{
  "num_hidden_layers": 11,
  "hidden_size": 256,
  "num_attention_heads": 4,
  "num_key_value_heads": 4,
  "head_dim": 64,
  "intermediate_size": 1536,
  "vocab_size": 5025,
  "hidden_act": "gelu",
  "norm": "layernorm",
  "norm_place": "pre",
  "norm_eps": 1e-05,
  "positions": "alibi",
  "qk_norm": false,
  "attn_scale": 0.125,
  "bias": "all",
  "tie_word_embeddings": true,
  "parallel_block": false,
  "init": "normal",
  "init_std_qkv": 0.0256,
  "init_std_o": 0.00545,
  "init_std_up": 0.0256,
  "init_std_down": 0.00545,
  "init_out_by_depth": true,
  "optimizer": "muon_variant",
  "learning_rate": 0.0086,
  "lr_mult_qkv": 0.4,
  "lr_mult_o": 3.0,
  "beta1": 0.95,
  "lr_head": 0.015,
  "max_grad_norm": 1.0,
  "warmup_steps": 200,
  "schedule": "wsd",
  "decay_fraction": 0.492,
  "decay_shape": "linear",
  "final_lr_fraction": 0.0,
  "batch_tokens": 131072,
  "max_seq_len": 2048,
  "doc_mask": true,
  "train_tokens": 567200000,
  "max_steps": 4328,
  "dataset": "wikipedia_en"
}
MLP neurons of a small language model. Each row is named by its layer, matrix (up: input weights; down: output weights) and neuron, and shows model dimensions 32-159. Each number is 128 + 32 x the weight over its row's rms, rounded and kept within 0 to 255. Numbers have three digits each.
After each neuron's rows, "fires before" lists the tokens most often just after its 100 highest values on Wikipedia text that the model never trained on; "fires after" lists the tokens most often just before its 100 highest values on Wikipedia text that the model never trained on. A number after a token or word is its count.

L8.up1406:153129167122064069148114108176039116094095147111095101136102121140108128102081134145111169149141077072133089115108159131136091144153145109100154125109127143107071177131144185073168133120098132144137100117082138149049208121106153146121208052098096112132112108116149115161162173138189157127148142135110184087165106100102111142131203128163128121098081133120154195098163149084163091127105
L8.down1406:162038144103156127137082125104124151143149111134104157180127166100117111141070114149096101154060119122136132133119065144157101054146164096197156121122116117097068168108132103141082123152154113069138154121103151123136088220107192159168152144149148077127158198093119173122088188095180090065114091106097113076173173135092191091174131125119070105161087113103127105139171138162123148149202
fires before: "," 56, " |" 30
fires after: " " 30, "." 17, " |" 9, " N" 5, "," 5

L5.up1475:108143119099121129089165145195124140129154114109092117128160066113111071094113145109099104129131087149204126163083140118093168124122128124114127128114150101151104154139109140112071090133096161106026110131114115122115126148158118107134117164202149145157116122121138151146092196162180151116123102192138105143118165109099145168101144157132141065143108110122089138158143216132113120139124
L5.down1475:155104079157142130142117138054173141146163158123145097154153129160137181139113079141119096197103162019099113120108097108088093035172134146178128056174106107102144096119088178131116102105163122181193176144118149108116145129122117183125099092134149112150104113155092172136117100097125131152114104083142108165167119156156130145153143190091142197177170144167107098072164147153117151138139
fires before: "–" 26, "," 15, "." 7, " and" 6, " season" 5
fires after: "201" 26, "200" 14, "202" 13, "198" 9, "197" 8

L5.up726:124106074166150134074156162062131113090147142098106111137121128149151121131105168080114153145113159112109131121096124142146118154127100173108081109127132164141098097120107165134137122187113108086186112158143110114142089142162123109178137128130105101117213067185157153144123134148170150102117145130134163116125170123119067110093191164077056139178078072098187092100126175168053150151197
L5.down726:194183192118125102172119186099108162092134108110162178128107164113121100093111125165150058145102129192096164122126095092072153050151088129125116137096125145132105141159178133118102164124147152126163049090100138137123176191125159143119200118135152108168137125099127132142108122105114130166145114199157127090125151107153124176130087106118161097119172202115134127134179167113174136142147
fires before: "2" 21, "1" 19, "6" 9, "4" 6, "3" 5
fires after: " " 57, "|" 6, " |" 6

L7.up1398:087128129180167181153146119098126151115130188144145114091148151202101137140141114164116096146133170110155118131054131116085142179144173143137086100140083109136096150092130183141127127110162109148114172115109155064186137093091106130133141160147149184117093070119201129109162152067183085126179170129170134121041128106110175161092127204159108096109128094102075159165068112162075156159093
L7.down1398:124131174076131111131106113101109124134144103171089147117131135099109089133177119137149095096120146192153145098150173126106118147075087140153101149110143115184166124137175070128111108155093126109111121123177142136087097095188174123153105082119094144160093166093107109164091100099118157143119077139099128083113106125136107067132177131156174113079135104135137122098112137138192101068146
fires before: "6" 23, "5" 19, "7" 14, "8" 4
fires after: " |" 33, "|" 17, " " 8, "-" 5

L5.up821:155153122146149135130163168155102075133109126125085150146137136107136137154164105093108141168106139073190150167117127068098101109157135105142120152140139117184092091142120136149146093185147167121125129219109118163084145118157198156134145146153174160128139168041144143086123135095094147085171088180093111136102100156102112150142134147096073150112072119113117113154118091137106159158116
L5.down821:099074098173124122131160114030150147097142201145129156154159115093147087162157106101166121153037092124060131115152106127146152146085131188150099146152130152188107176095103147149113152083122143214097186110191116127107107097142162146134142129077098184100050159149164141094164124101143134142092181120085149140140145141100138113140089118091131124125081163119185155127113130132096140105100
fires before: " |" 47, "0" 11, " |\n" 10, "st" 4
fires after: " |" 73

L7.up524:087132100138101146085083111116144100126136140056156131070134169132058132097182130113135187170133228131146103153145147081102095142144109135099153139145168174080132107129178093141128131155112135149089133113130162156144118091151055141190155095137150157096109122099108078131074146170149151075116075115162162083178162139129130149133148095097129126122139128187125184174164074137092111137113
L7.down524:100063075106148135116166140100090082153170157095125125141146093098144169127114131130145103116102181154147100084132114125195140077112102132159105116174125180152160093132129094118134136100064109135118148131080142084114113141103119141134147113096091115094139148093155173124164071074115130128068216135181152102082112106140125085105123143086144141103060120119118077076147130155128116174208
fires before: "7" 18, "8" 17, "6" 6, "3" 6, ":" 5
fires after: " |" 32, "|" 28, ";" 4

L7.up697:117157119157166085132159134152159176128141121199119119062135055141151154077114146109085094131050154163131143146150121129165153155103095098134157050152088052164160104118142116133155084107088145176060102105091067144137134114139067098120132188132130090170120106129131136155086140093153118150069107157113152135082089109073168156167165089177101151117139059096123133140146118094153111151098
L7.down697:124098104208102172074104128125120186109139125141136146085150118156115142080137088102092125154082120143177183104092083115106120163153092148138130151136147067109070124126125108110155147153117099175105164141118120135138104155069136091153074169138125068154105150121164123143148168105137152140137103160158117092066154156135183122115138134119122136146075098112103148168114138171107162120107
fires before: "0" 39, "1" 24, "3" 8, "2" 7, "13" 4
fires after: " |" 79, ";" 5, "0" 4

L7.up576:169075065145061103171115110150149185145129151110151125169121177161165100087154059158115080097058144148142138094165057127126162131124106149097073144171164116108168170124120090171090164147161105097092163201148083126157134143107134163135097113069111111157099116186117167089141090109100119125195131145155156119145136127113137088177143119124111151120119179133087133152111113141129183103171
L7.down576:113084158137122152108134119075091108150151105160145145011081167146119156177134186039129155144215104092133194132121151162219135102105153160119135081148104144140106108168033160083175127114124104123137116110154125132091154160118170169104181158186157130132159125113160131151074105135173180134169101075179179139135152092145093154129079081146154204085122123110110160176120097110086117132118
fires before: "1" 11, "3" 11, "5" 11, "9" 10, "4" 9, "0" 8
fires after: " " 75, " (" 9

L8.up1113:128104075138127166112165138112120186196116075165139171131107200146111169052141146138142140129142153137176097090126025158144126094144153064105177062186152106040182103127107132139115161084151167117137173185081092129126149099080147141069106152123116137084108164150121116175174118130149155143208117166129135124102146110130157101141117142136112088147148158108150155145109119078123149152119
L8.down1113:141093118099175153091153130164172177131127176153098103033106106105117123121119078118128113189164182104195135132153125104118133110174128159176121120117103129121149129180145101147167123135141135134131127124160188075134143180132128142151155184108084119117202086132142136116144141156169140156068123143094114117089132138063081171133100073178130138073100152131058084125109140147122127120151
fires before: "5" 24, "7" 12, "6" 12, "3" 10, "0" 8, "8" 8
fires after: " " 52, " (" 14, "–" 11, " |" 8

L7.up1304:160168150159189100133162095163153108118112186106150172092134148064141080101169165161141115086177113176125140086139127088128164113078107134099162141120119107117162137101125138132111152152064171154135073133184166141102168067115098167107181048129118116173106184091102045115109109109127155150159104138123118115131136144129104133112123157121131185138101139163153171138100120106127232140164
L7.down1304:081107167127206140075109134160096142181073109177146108142097152138138145127099108135113118107104109137156099114125048078094099157139135139155111090151128164090065131127150159161124119185129059124124072115107173153118147117109211177106127135160165116095128130086154150119118120129130066070143085195101168164106173098096114116129117096160123077090106177160130142084139092088130130100148
fires before: " |" 54, "," 10, " |\n" 8, ";" 6, ":" 5
fires after: " " 30, " |" 28, "ing" 9

L5.up377:102098047137201102106090135134112109121143107147145117125122080071110079128127173114163134133135158041102174148099092133158145112085108117120191159136127158090198145168067146143149071137120130109095124108142146176132119069091178131066161101150091142155108127130132148058129138128135157124121138167093181086147162192064125110120087117076145156099126168101144095114120144043112162118105
L5.down377:109127199143089148180137107101151143133112112124107123175170132119139148133153127114159100079114158111147080108155140164100092139147102181179135112118097068124051143130105125194154161122132123141082119180160121117163108113164086148128103143172124107094108119110110142212094094089151145091178165086129098126202182145082185139138089101158061192130145134085093103128116106115124085133084
fires before: " |\n" 16, "201" 8, "198" 7, "200" 7, "202" 6, "199" 6
fires after: " |" 26, "," 16, " the" 9, " June" 6, "born" 4, " in" 4

L7.up1280:108143107144078085114130095138080134203146175150144072113145177176152165143102161110168086170196139155152143077149104100131113134166145147137117097188152104130154084185096122147146178103110089154153143108155191155133101157094154141085113129129081100134113111089147108124113099121150113105124200038110142092162151126095113089188155194071138168102120113127112105102166136113099133125129
L7.down1280:090104098117173204083119151151121085148111122101119100052061149088125203059145158156153116162156125132146124101114094137150112177112118113158116134117150104114170161143113166127184146079136112116147132157145112111096171135103119101141115094133157124103101128122132105129153145142169116102113053168169190044089144082087133110104172142161091155134161159157110145157136174160131115127111
fires before: "7" 14, "6" 12, "4" 12, "8" 11, "1" 10, "9" 9
fires after: " " 61, "," 17, "-" 4, " (" 4

L8.up437:153091156139098131122179117154129158137084194132160073138117129140135088100051112071182086183096152114111154185133138095140155080140154111152162110154155169093174158117100121116087141126088118080080139131158128157134153126163121132158170112084096133139111123195175198126127107133135144091132164128094140049093146092104187031108102114158085091105161060129083110100132151081095132074100
L8.down437:131181083157107151079157100142168140105133126079138069123161170121152156172125118070180145107129082120107125070172176120095154095174086107135154125165110109142042147114129135200192115078126134137097171107150133105123131134135056134096090156118122173158121115094117131122127091148118052158099135134109127146089133112156136145159085187076191125157069121098089108121130107117119130098141
fires before: "201" 16, "200" 14, "199" 11, "198" 9, " " 9
fires after: " in" 29, "In" 8, " since" 7, " In" 5, " from" 5, " to" 4

L3.up1164:110089101171187147054084181110120142123165149088130122196183142123117119121142179157147091123130166177155140064185099127157141160116147120166128090093078092150162148177102153076144107168131136127127135157137140218135162114159133094077120143089098097090170151115095098142056088048104147142105101113148160174141079093113147114146075148138163162147084184167112150159082090146124152091086
L3.down1164:165138130121198106095043094151143175096122127136151093127172149152166144154135149091132055145089125101146135117117072113108134139112176099141135130098114180161036110159177140159083132133181081106192123097169135131133094130098134098167167122147108148153061095134083126176159139204161125119126138172124127124149150078103130124114116083132141149134158101139195133078136096097167093168109
fires before: " |" 37, "0" 12, "1" 9, " |\n" 4
fires after: " " 38, " |" 31, "D" 4

L7.up1214:122137178099149103090100156143149158146128098102191114165096170132126125156119176178140133119148098199086103082106115121123133098112063085100125096136149136127063163194150134175087108118187136121113161131097136108109124127177122149132139131109082099145085199137089173184101131134116135219164170092085147121112137120134132070161131101182145141092084137118148062134159104113110135126140
L7.down1214:124175128177089136141081169133108133107178129127200097132115161064170165136145123143137102162142126104110188196185127072098119128125183165165125080124158169152129140094174131121140159140092120105115162137075156208140092160124148091122115114086157137156148177142187112121163154123094087102117145145161159140148129154071146072142136142142131119135152148108118145147128200093125060130096
fires before: "9" 31, "8" 12, "10" 9, "3" 5
fires after: " " 39, "|" 19, " R" 5, "–" 4

L5.up154:124162096054087095142114157022117111174169128145150129135106127161130091137097130171157139092170129140125083138079118085108141151072164125096082087127123085151089120158129111171149162086162119147123156136098147127147181108122156161166118155107170136087161076047081174178106149133096152101119151189133122115118149110120115125112176085201156100148142133182171091145067124155123099130075
L5.down154:081147104109134158130110121119109074141156178159148135144129089079075143155154125053109114117143158113107128130096156129160119163177123081132101152159077115140095111102098077160181140140114157140126153117127164218111095088150093132142131119145175167135148167130122095093137135106134116108157138133079120080126135172110134132064128170085141101156111114159179173130085141075060101125111
fires before: "7" 19, "8" 18, "3" 16, "4" 14, "6" 8
fires after: "|" 41, " |" 25, " " 11, "-" 8

L5.up215:128119098178074132132083166095131047155160136163146113034147142143123120077140173149111097157124111123145127113133071075160134110088124054123136168132118092160082100140137125124142124124112084213100140132132152121152114137136133168106095128167116137125074140125142128096133140160091067168106177063112188156124117150082201063149180126132123094136089189146089090111147107073105093180150
L5.down215:099093133153133139143128092115142086087137126145118103170164175142197145094127111113184132150139134135224109119113094146113159146087135118139101188181121173106143180174078142126131109110096104104126067109140154158137135106142140154075201089106087099117141081156125100116115124095158094125057166079169156110169158082103116125086167069120085166110208165120119073096125078100169170125138
fires before: " |\n" 66, " |" 14
fires after: " |" 83, " in" 5

L5.up945:108111120121106050128062117161100143137157108114174175118115167108071108127101144134123103154188141129147126182156068074106115126099100070136157148189131125137114136111126136155138132115144073116108117117088131137154163106169118129123165159138127087130110129169150107089140115126109094115163085122142095166172199148134120138139155131132097141134097144185173069172073091101160075135081
L5.down945:110147091123110192178134100125131127147168077151115141146164081114123141182119145091115100139100068118124160092108076108114147172099138091154117099161136165101170125174062144107159074121098147159143167055108164146158140099184090139125131078149156052110086151128145141153119172107094131080116074131127079154141098141071110157166076149193126182114129103148145155134166178165189127161114
fires before: "9" 20, "8" 16, "7" 12, "," 10, "10" 7, "6" 6
fires after: " " 31, " |" 21, "|" 17, "," 4

L5.up1344:156219099140169117114168084177109117150117118139127115132098208104152087120159142143092113121123099125159164171158109150136143079126156116075157125123099115120104106113125080106162095121143144160128183204120105172171107131130149071172143144110118113234074136090117196146148158179120158125237114104137191144092142122097121120124107080122104171100159093223042100112140147116115126097134
L5.down1344:143089115111183124118163123115168082095086101117151164125089131112159102169127152128090120132095174160121088127138109110130116138140090149064113152093163125136123133176158085078115125164142143161120202184121126137107103112127192187128145186114061134156116140174095152162125109168109147175144161147142159167146063094096086116144133181111114095158145107153162042149103117072104112130061
fires before: "|" 28, "1" 14, "0" 13, "2" 5, "m" 5, "3" 4
fires after: " " 25, " |\n" 21, "–" 12, " I" 6

L8.up217:116150094103133160156129117126092124175194120192129155086114122089169076122078084185161109144160148120162117106092121189148142123167169131101089072159090143161128134155141102101156141119143158120161114071149126116136140143153142141119202142152102184083101165150162172110146110148091110099172180162086179158104118102093140157119146185095107075115176094107120131139147083105155110133100
L8.down217:118103088123185075126141071137150095103147088130198086141112112118074051134137063085152085109116070168134174109127137126114117125074067078118152112093071146137139158116146142116161150143098160140188201182112148146146130083116168104146125094134155091074149107136082147126087105198187116084076200138111134110179129147097132124160107173185159132143131098086131123138087119160108120173122
fires before: "6" 13, "8" 11, "7" 8, " of" 8, "9" 6, "5" 6
fires after: "|" 36, " the" 13, "-" 5, ");" 4, " –" 4

L5.up368:097123101086096111105150138138170120164144175109176150143068176115113190087164179110157132137130149116101095206128112140132105157120072105100145141142102113076183050156117072164113126093064131128200118139146116091126121114100096116104124149124175120121151107125094136131183220114113154146130136114140131149191066163130114099151113154119121113111122202130171157115121162097153042125139
L5.down368:092126105125129109148094126131128158115089162101130149134099134168166180176177142141139108102113075090101155111136121129126120096136102160127137100108152092118131122122095174037095193055145129119086145135115117154080143186114175155171151146098090107114170135171096177120098097146081134150088195061163156194139137089125089140153175084152131134189148084082082190111131156127138121151114
fires before: "3" 34, "4" 14, "2" 5, "8" 4
fires after: " " 27, "|" 18, "–" 6, " |" 4, " (" 4

L5.up641:124132128101159119046093149088115110187132142072136075119120133206134093150070145092130084141087091075141147110103133168090102116197122095115165135163148132095097097141181092114134154167102110136207127147100094171122130165109116088146081124131131165136134090105217131122121128109153124149120138182140134164132134115060154066146099135099116093143136118158102121156126124138199120190171
L5.down641:153161100149138140184098051175204133109129110109131120154135112090111161107112139147105179101173166145059080144098164123212082139092133152141114052107076112132120159104104146118119092078080122134048119173123106089091127060154095153100204159119110075132104134167121111179101126179076129163201065057099134134148109105185147143098167143137170191120138137153158115098125119155113153102123
fires before: "7" 16, "4" 9, "3" 8, "0" 6, "1" 6, "196" 6
fires after: " " 37, "born" 15, "–" 14, "-" 6, " (" 4

L8.up641:062147110161170137115161120131104114137088115100117123154149138060106125096146096175189108183093119172140084064120150065114106125151105131162134136065129140155105142154073081098136113121112154155122089106111136145083128139137121206107173181121163119212158104111142141145153096089122150098086145105147164147152107113092144155147160210131113123179045162187145141174109141056117027075138
L8.down641:139119177114143103147151165129097164153197137136206155149175127157115119172095144103083131122116147101102157216156105138149174137086201149081093125148156089132161079127158094147104146117135110087180164135160114106148082129112131095122107047147155137052125163162112165154063113150129112101104082144114112094127113127128109072114133092116165133094159149083119086098121106187091172192200
fires before: " |" 100
fires after: "|" 53, " " 13, " |" 12, "." 5

L5.up244:091124121154150106084103175118110217096188114104155059106128128199170120129143130095146164128099158107108136147151132162133151148175148097125150098096145126151188115118136109142153143092139134131094128131079090126138099128185132083188117145177080175153111123068116067188118139142102152165194124134102107115098117087099121110171137133134112102170110095104098108145153087126137136161097
L5.down244:115118122148133140140092125154147161112074107078102085083094094175171099097163149140117138116074161154088087071132115163106167127138098156127099144149156120147163093116147169179156166107125149160107080128092075077105103127179125175124025126170130162118115133146095080126144077123142051139189152120096175060087128071120188079203083160162105070135187149068128105158098106167130116129080
fires before: "8" 23, "9" 22, "7" 14, "6" 14, "5" 12, "4" 5
fires after: " " 60, " (" 11, "–" 9, "7" 4

L3.up863:117071109124156105123142137059110157118191131137074125120177105147136189131168129191107120137136178174138101107133116159117096170142176158172094125158167115091152190102124116189105044083098140124154116141111121114061115132160157133114119142180082088140155161150127132153065142115163107132133116117155110117105087084096109118096127123108108184193096172160107196151120148090075104106176
L3.down863:163148146131169166135120116136117117125064119095120132136163123168074097186197056147069114149133127146129119100077136144150129149147162115115109096128111102058125108131084135135075178139152122085159144073147130144079200147153087145125138169141128157080105102130168075124143075130130158090137146093129148083150096161159143166173148135170139130091170176146151117167157126160128059101099
fires before: " |" 30, "." 13, " m" 9, "," 5, ")" 4
fires after: " " 29, " (" 12, "7" 6, "4" 5, "9" 5, "8" 5

L3.up1534:125099131171179079131154125125048113111119161152156098127155110091136130092060101119112152106192182128124147136135173181138130099110093124173098107074081125136187126144108113158062113146114101124171083124133195143153135124171085141128116121167163157100136143176120093175132167062150155136165125098095122117160145139106095076112113134114175099086087076108170137163128148078064127134153
L3.down1534:174088128117111143112129143162158140108128081126108129139105090128086101201168164133154087169078097168177109114090112062149142122118131104155156185173186085136146170112176127141133093065070138179092145107121088090117156185115106109121149120163147075151123129064103141118133162164182141178157112159114068147163105101133178142045158144180069168134104177152099121111146111180160145096133
fires before: "0" 35, "1" 17, " to" 5
fires after: " |" 59, " the" 4, "ival" 4

L7.up1185:144120150207130154146155092120120071143139098176107108089136153125086084109155116134071109133092144083140122195183095095111154118116134130142121084100086161162067098154164158114090136121109173153138117148088165111194117141188138139136156150098135126127138132152130100154159105145143131157089128125132093083103189092128130085123127147123086126137114114100139117145127117078094125142088
L7.down1185:163100162185123155096146156087108129165062115133134055137166114096130125098126078088122070098099126114167088102112121115135108199162126128134089119182136096139169121138088175108118160101126115135105122112107126154155105197135118125126168198171144105074069085132129139077098160166129130080154144143122104112120088135131112135092134162154110193150138133117176087152143080092133164111162
fires before: "6" 32, "7" 22, "5" 7, "ant" 4
fires after: " |" 25, " " 25, "|" 9

L5.up56:106117110176179106105103110100091097148134141201116059188111164121145155153119079196103108161094135118143091125109086108153149143144160150133155131190101140205095095128100148161129123132120115137121176077130118136103120115123133148110105090135091171136114104122137148128124165180153146140121155156099123168117139155158124129143176083121113117148108135121163154067141102109119089104150
L5.down56:185115157052182061137116150177107122088109078125125159080121072113172135154135116137161126107127160084103164111151185127086171118102097147133185123110120098087117159122165120119063049187139107079141170137154114142132123110116170162143110123117071136091129108137093077094140136159139107116082106139138179140112153098082122115201183169098113140168102144108126140123089124039125084145152
fires before: "|" 45, " |" 8, "--" 5, "|---|---|---|---|---|\n" 4, " G" 4
fires after: " |\n" 37, " |" 13, " %" 6, "|---|---|---|---" 5, "\n" 5

L7.up1359:107069127125161084041112172126104179142154059147144158084102077067164136127149165146050157079180110118131130082135116096142115121113136073132195168155147148174090187137104128134123131132168138056091157163176117121120135107181150177137114109142134095140090160131088186102171084119151099124100113166173077108133125087113142106069068082116159160160099153198159183137110117113106141067124
L7.down1359:139104147131149119120158181138133106133117155135154148156104168121053107138145079136137109105110152118160149197209060158134072155138086218157123125100109108111132075118130099072175134172081143136165102076074170143142170152097040071166092146151127151131143072169109148094118131121058114119083078123130186152144091191117109146190123133163138100132125113083124118079129148113147163149094
fires before: "." 33, " |" 20, ")" 4
fires after: " " 50, " (" 7

L7.up179:147184138166144099136125134101109151165134169124097160134141162149122118100104131112102103070172166107132120079182140119161127196115130127128093124107190078105197146127058163114145079105203146070147162140113134147123121229133074129083157157142139157154134152142135145150087138171141117114078128131085108129109125152134127065135130072080077137130086148128126127178166124123185075186097
L7.down179:097151144107161082136121131164117193095147120073141072123113139223167176108138172101141121083141105147134141102156079108087140109104141129187148080122112100146144125099147127132125081148106120175103132154152142111137096102136123132102093129160103155165130109134084080138100093085109115184182132149119147137129103135208123116115117165168081123135133187077116128146048125109138113097118
fires before: "." 62, " " 13, " the" 5, ";" 4
fires after: " " 64, " (" 5

L3.up1230:117159113145112073076077087067141034154144102140141076131192079151120152129115120085162138131194169085171072129201112144141134116128171113167120096110107125170053111130122151095115095106127113100119075135129160104164094139116105164138177146119122134166199134139085093164172065131170161145197100138121217109128113047113093119154057150121149113138121113058151049131090151097096111127142
L3.down1230:148093109139124071135118107091140173127105153100095165164091135117115114128100147120075150139119128154079130126092118114202113084139190142110128178148160181093200211149097110172123128121150079091135129137138054150137151103159120142107126111188123064077105177138130089172099129075085133134114145155114137108157089112120154150132149138160084159101088159133117145092166078108136131181141
fires before: " |" 50, "0" 8, " |\n" 7, "1" 4
fires after: " " 65, " |" 24

L3.up656:098139157112204104108128120101107148095166101024096188130105132187141134081117127125142088193101161110158146099135143145158078195151120129113090104086112103139153179152114129098121132137134102079108124151125123131148182150131096099153138141159155138139104149075068089126112148101048159147140140126117125157128120094109055144094111139128125148099147146155155135088101138081085142115120
L3.down656:126136144120113140125088134139094142094135156112097108151159057068094101103131124075109104093112143098137154053140182174109171156212197091114129157145144093125158102163131138123132181202138093074162116103132094163132143082117151131156147106091076125098123164146192134104127094149076111180182149143085084169182118116170100096066135141091134171116140145116135055129120076110086075105140
fires before: " |" 32, "–" 13, " |\n" 9, " (" 6
fires after: " " 55, "and" 8, "ant" 7

L3.up113:073160131095123109120047084082155180109077105065105114122126170122158079142152092104111115064141155167165108067179150153163114154109090144100148101104092119128158106183074085090111090124147151072139109124144068156134101096107089112116107149095115133176149166127120109171101100103161128169158139098207122147115130051144156110119150175096102140133142105150165159089117127113167156151110
L3.down113:113152171144100139115115112102154098132166151166151123086088118091137184157142118124081164186187179053129158113044162107201126126153075151115095097134103131144124108039161104099167134123152119149118124144072113087142122098093199106142150118058153163179143168118121182102151057123206125102104149172067122099199146137076124101129128095139120087111168163068178162141149141096076132090185
fires before: " |" 45, ";" 9
fires after: " " 64

L7.up614:102131104152168138120163162205134191107127161136101099166174066153159120153130159148107143092119138130133108127163098181141178075139146134127112114093151116142168133132133146099169129118152173122149124051145109093087152108148134140124172103130141078165104158192129097144131153095091120216137124072116118120120115093118180159103077100092113135143115120109129149149136159188130167169106
L7.down614:164205140062173100123122070073158079162144173152113170168103157126104123141163129136105098128112113168092108132107139142107089127106179132146104100179133125138163108132114108111088150118182112084107101183095122104117131134115121198180103136135115152126138135099091116092138198101131115172119137153123162131126178111048113113136101175102095103120104110137141083144101122127164109156179
fires before: "0" 29, "1" 13, "7" 9, "2" 7, "3" 6
fires after: " |" 77

L5.up1041:085178058142136116077088137156126179149081165100154119150051110080093118187103169101132087120080103179126108166127081147145136100135095157089149118163117162154130069210157118172120142126130159127127109170162137118139158148090129132111099159129142168162101095138079114111151079129146160144156122113143115137164118116142064107108152064097172099134114138104080125130136149132171109111071
L5.down1041:069092104111100131102172028172105163116148117115155142103143088136184209121114175100155117165085122096132117128063085180094155135130084136084116175102125132089121167180141153126103201147079160118101133143143095124103216085174118111175091123058139128152128148094127110135140105126096168167201109093130180121135132126120154076139044100122123173140165130072111128086130114123085147138111
fires before: "3" 36, "4" 32, " Cro" 4, "2" 4, "1" 4
fires after: "|" 27, " " 24, " |" 21

L7.up1212:063215196175143182069140132165171186142153114151161121106108157106108123175105164109050135144143099187111134115142145128084143116123135134090092141149176089032145161073142159079138140114137184119165127110127167164107083111144137151041167143135136091160108134086155173161142092128125132118146117153108153105145113170111126137109076159155135109077116139178176090154134090086138101138094
L7.down1212:119098100088134116166209105100114123079121155114105155151050138122100146120163139145106181080150163171091100119113116123169136124166111121128171077100097091171132179174124126089084135118088117138144117157114140112158131176090127161106073188126131089153098162091138166142143145163170166122012096080124133146143189053173120119102075142121162095088181126120155098163127167135131128071122
fires before: "0" 16, "9" 13, "10" 11, "1" 7, "8" 6, "2" 4
fires after: " " 33, "–" 14, "|" 9, "-" 5, "9" 4

L7.up1491:093084156109105168132190076151117118122116136112089150106108161179125170084129131080053099113105089138095159106149127104133093103087153100127127114133128098053135098180187161071177124114163132193102208089118147147119157208067135115101081091097149079132185091128132091155104168142166129197102128188126137113120159125121109103110204148144109121163075086155133145090135204114118133123096
L7.down1491:116102130100177102156151067121112149125141191149109175121104184094107095149165154068082164161112141129211110115090113222135206122142106118078147076112119092120129092109124134116140145162132120111190130095200150118105122107132103153128135130104091157150140134072090141145122131119132108067137116105111120108088146100137072098108136184093152141131108076154123083162088172173103110108108
fires before: "," 61, "." 5
fires after: " " 56, " was" 5

L8.up81:163128148160132134137163102096199132135104171100120098115123153128091111117071107093098103126162152165158168150098126133136147161194126124141094156073138156126144165135149109120076113106086143125144125078102135135128154132086120119094126134111081155088114152088122117158104147105129108075146105104121185144147155119084084124101100143134154177182089067171158147125147158102101133140131
L8.down81:111109154096199116091138130209082146166139136141113140161138134150133080140154165174124057117116108133098104080081156151127166113190064142124136123112167157122113128131117091129108135098107107113111151126149147132154143118137138143155142161182075117107171084102137106106147071102125078130106142131170143093204172144119107130132172112152145081150140124135089157094138097093102127159148
fires before: "," 87
fires after: " " 54, "lo" 7, "14" 5, " Van" 4

L8.up482:130174188177169126127146185119040181114084086142133092044125124133151105147105162095140132113182128139104107124169122077146159171116092101123130092147159175141148126158112098117183153131060128155122072120120116132088085083132081130066115108100135113101147102096111165121120156153152036141137105092139096171116131152104163104157153148123121124108072120095120114149190091106061174111220
L8.down482:139128118133083111094092118158155145136115108195088153173164180099093144098184160162110106108066094079126188089119159151186159115114124119137210151124186140091162120110184094164078102105095099117166154130129143151130142140079105102106126180161094083142092145060137169112099097131165137137130117180105114162176075187178077131139131128196158126096208143090193128140074107169122100154115
fires before: " " 22, "0" 9, "1" 7, "2" 7, "6" 5, "4" 5
fires after: " |" 35, "%" 10, "1" 7, "2" 6, " /" 5

L8.up1135:003092124138153123124136149122142099136149109141128151138094081141162087115131132077171199161122165152140145128150110100184085201146124071123082089163177109123143158137137113140142124167122171201097167128143098146128151114176061146164118127083085059124113158088144104092113140096111091138197086164080105100074155122095107119154168099088090207154112093019124120169106167163109126156111
L8.down1135:128129139104128086115193175083132183157143136150109085164128137107129189044037165169124145121144151158089107103121152129091075099162095193138136126104145155115110169083126111053141148177124069137151139147095168158169154120146121157121142094112133126117144143126157128163108117125106133075123197099100113102173134122124154107122104112096109125123139124126119097088103143128118107092144
fires before: "1" 14, "2" 11, "3" 7, "6" 7, "5" 6, "0" 6
fires after: " |" 56, "0" 4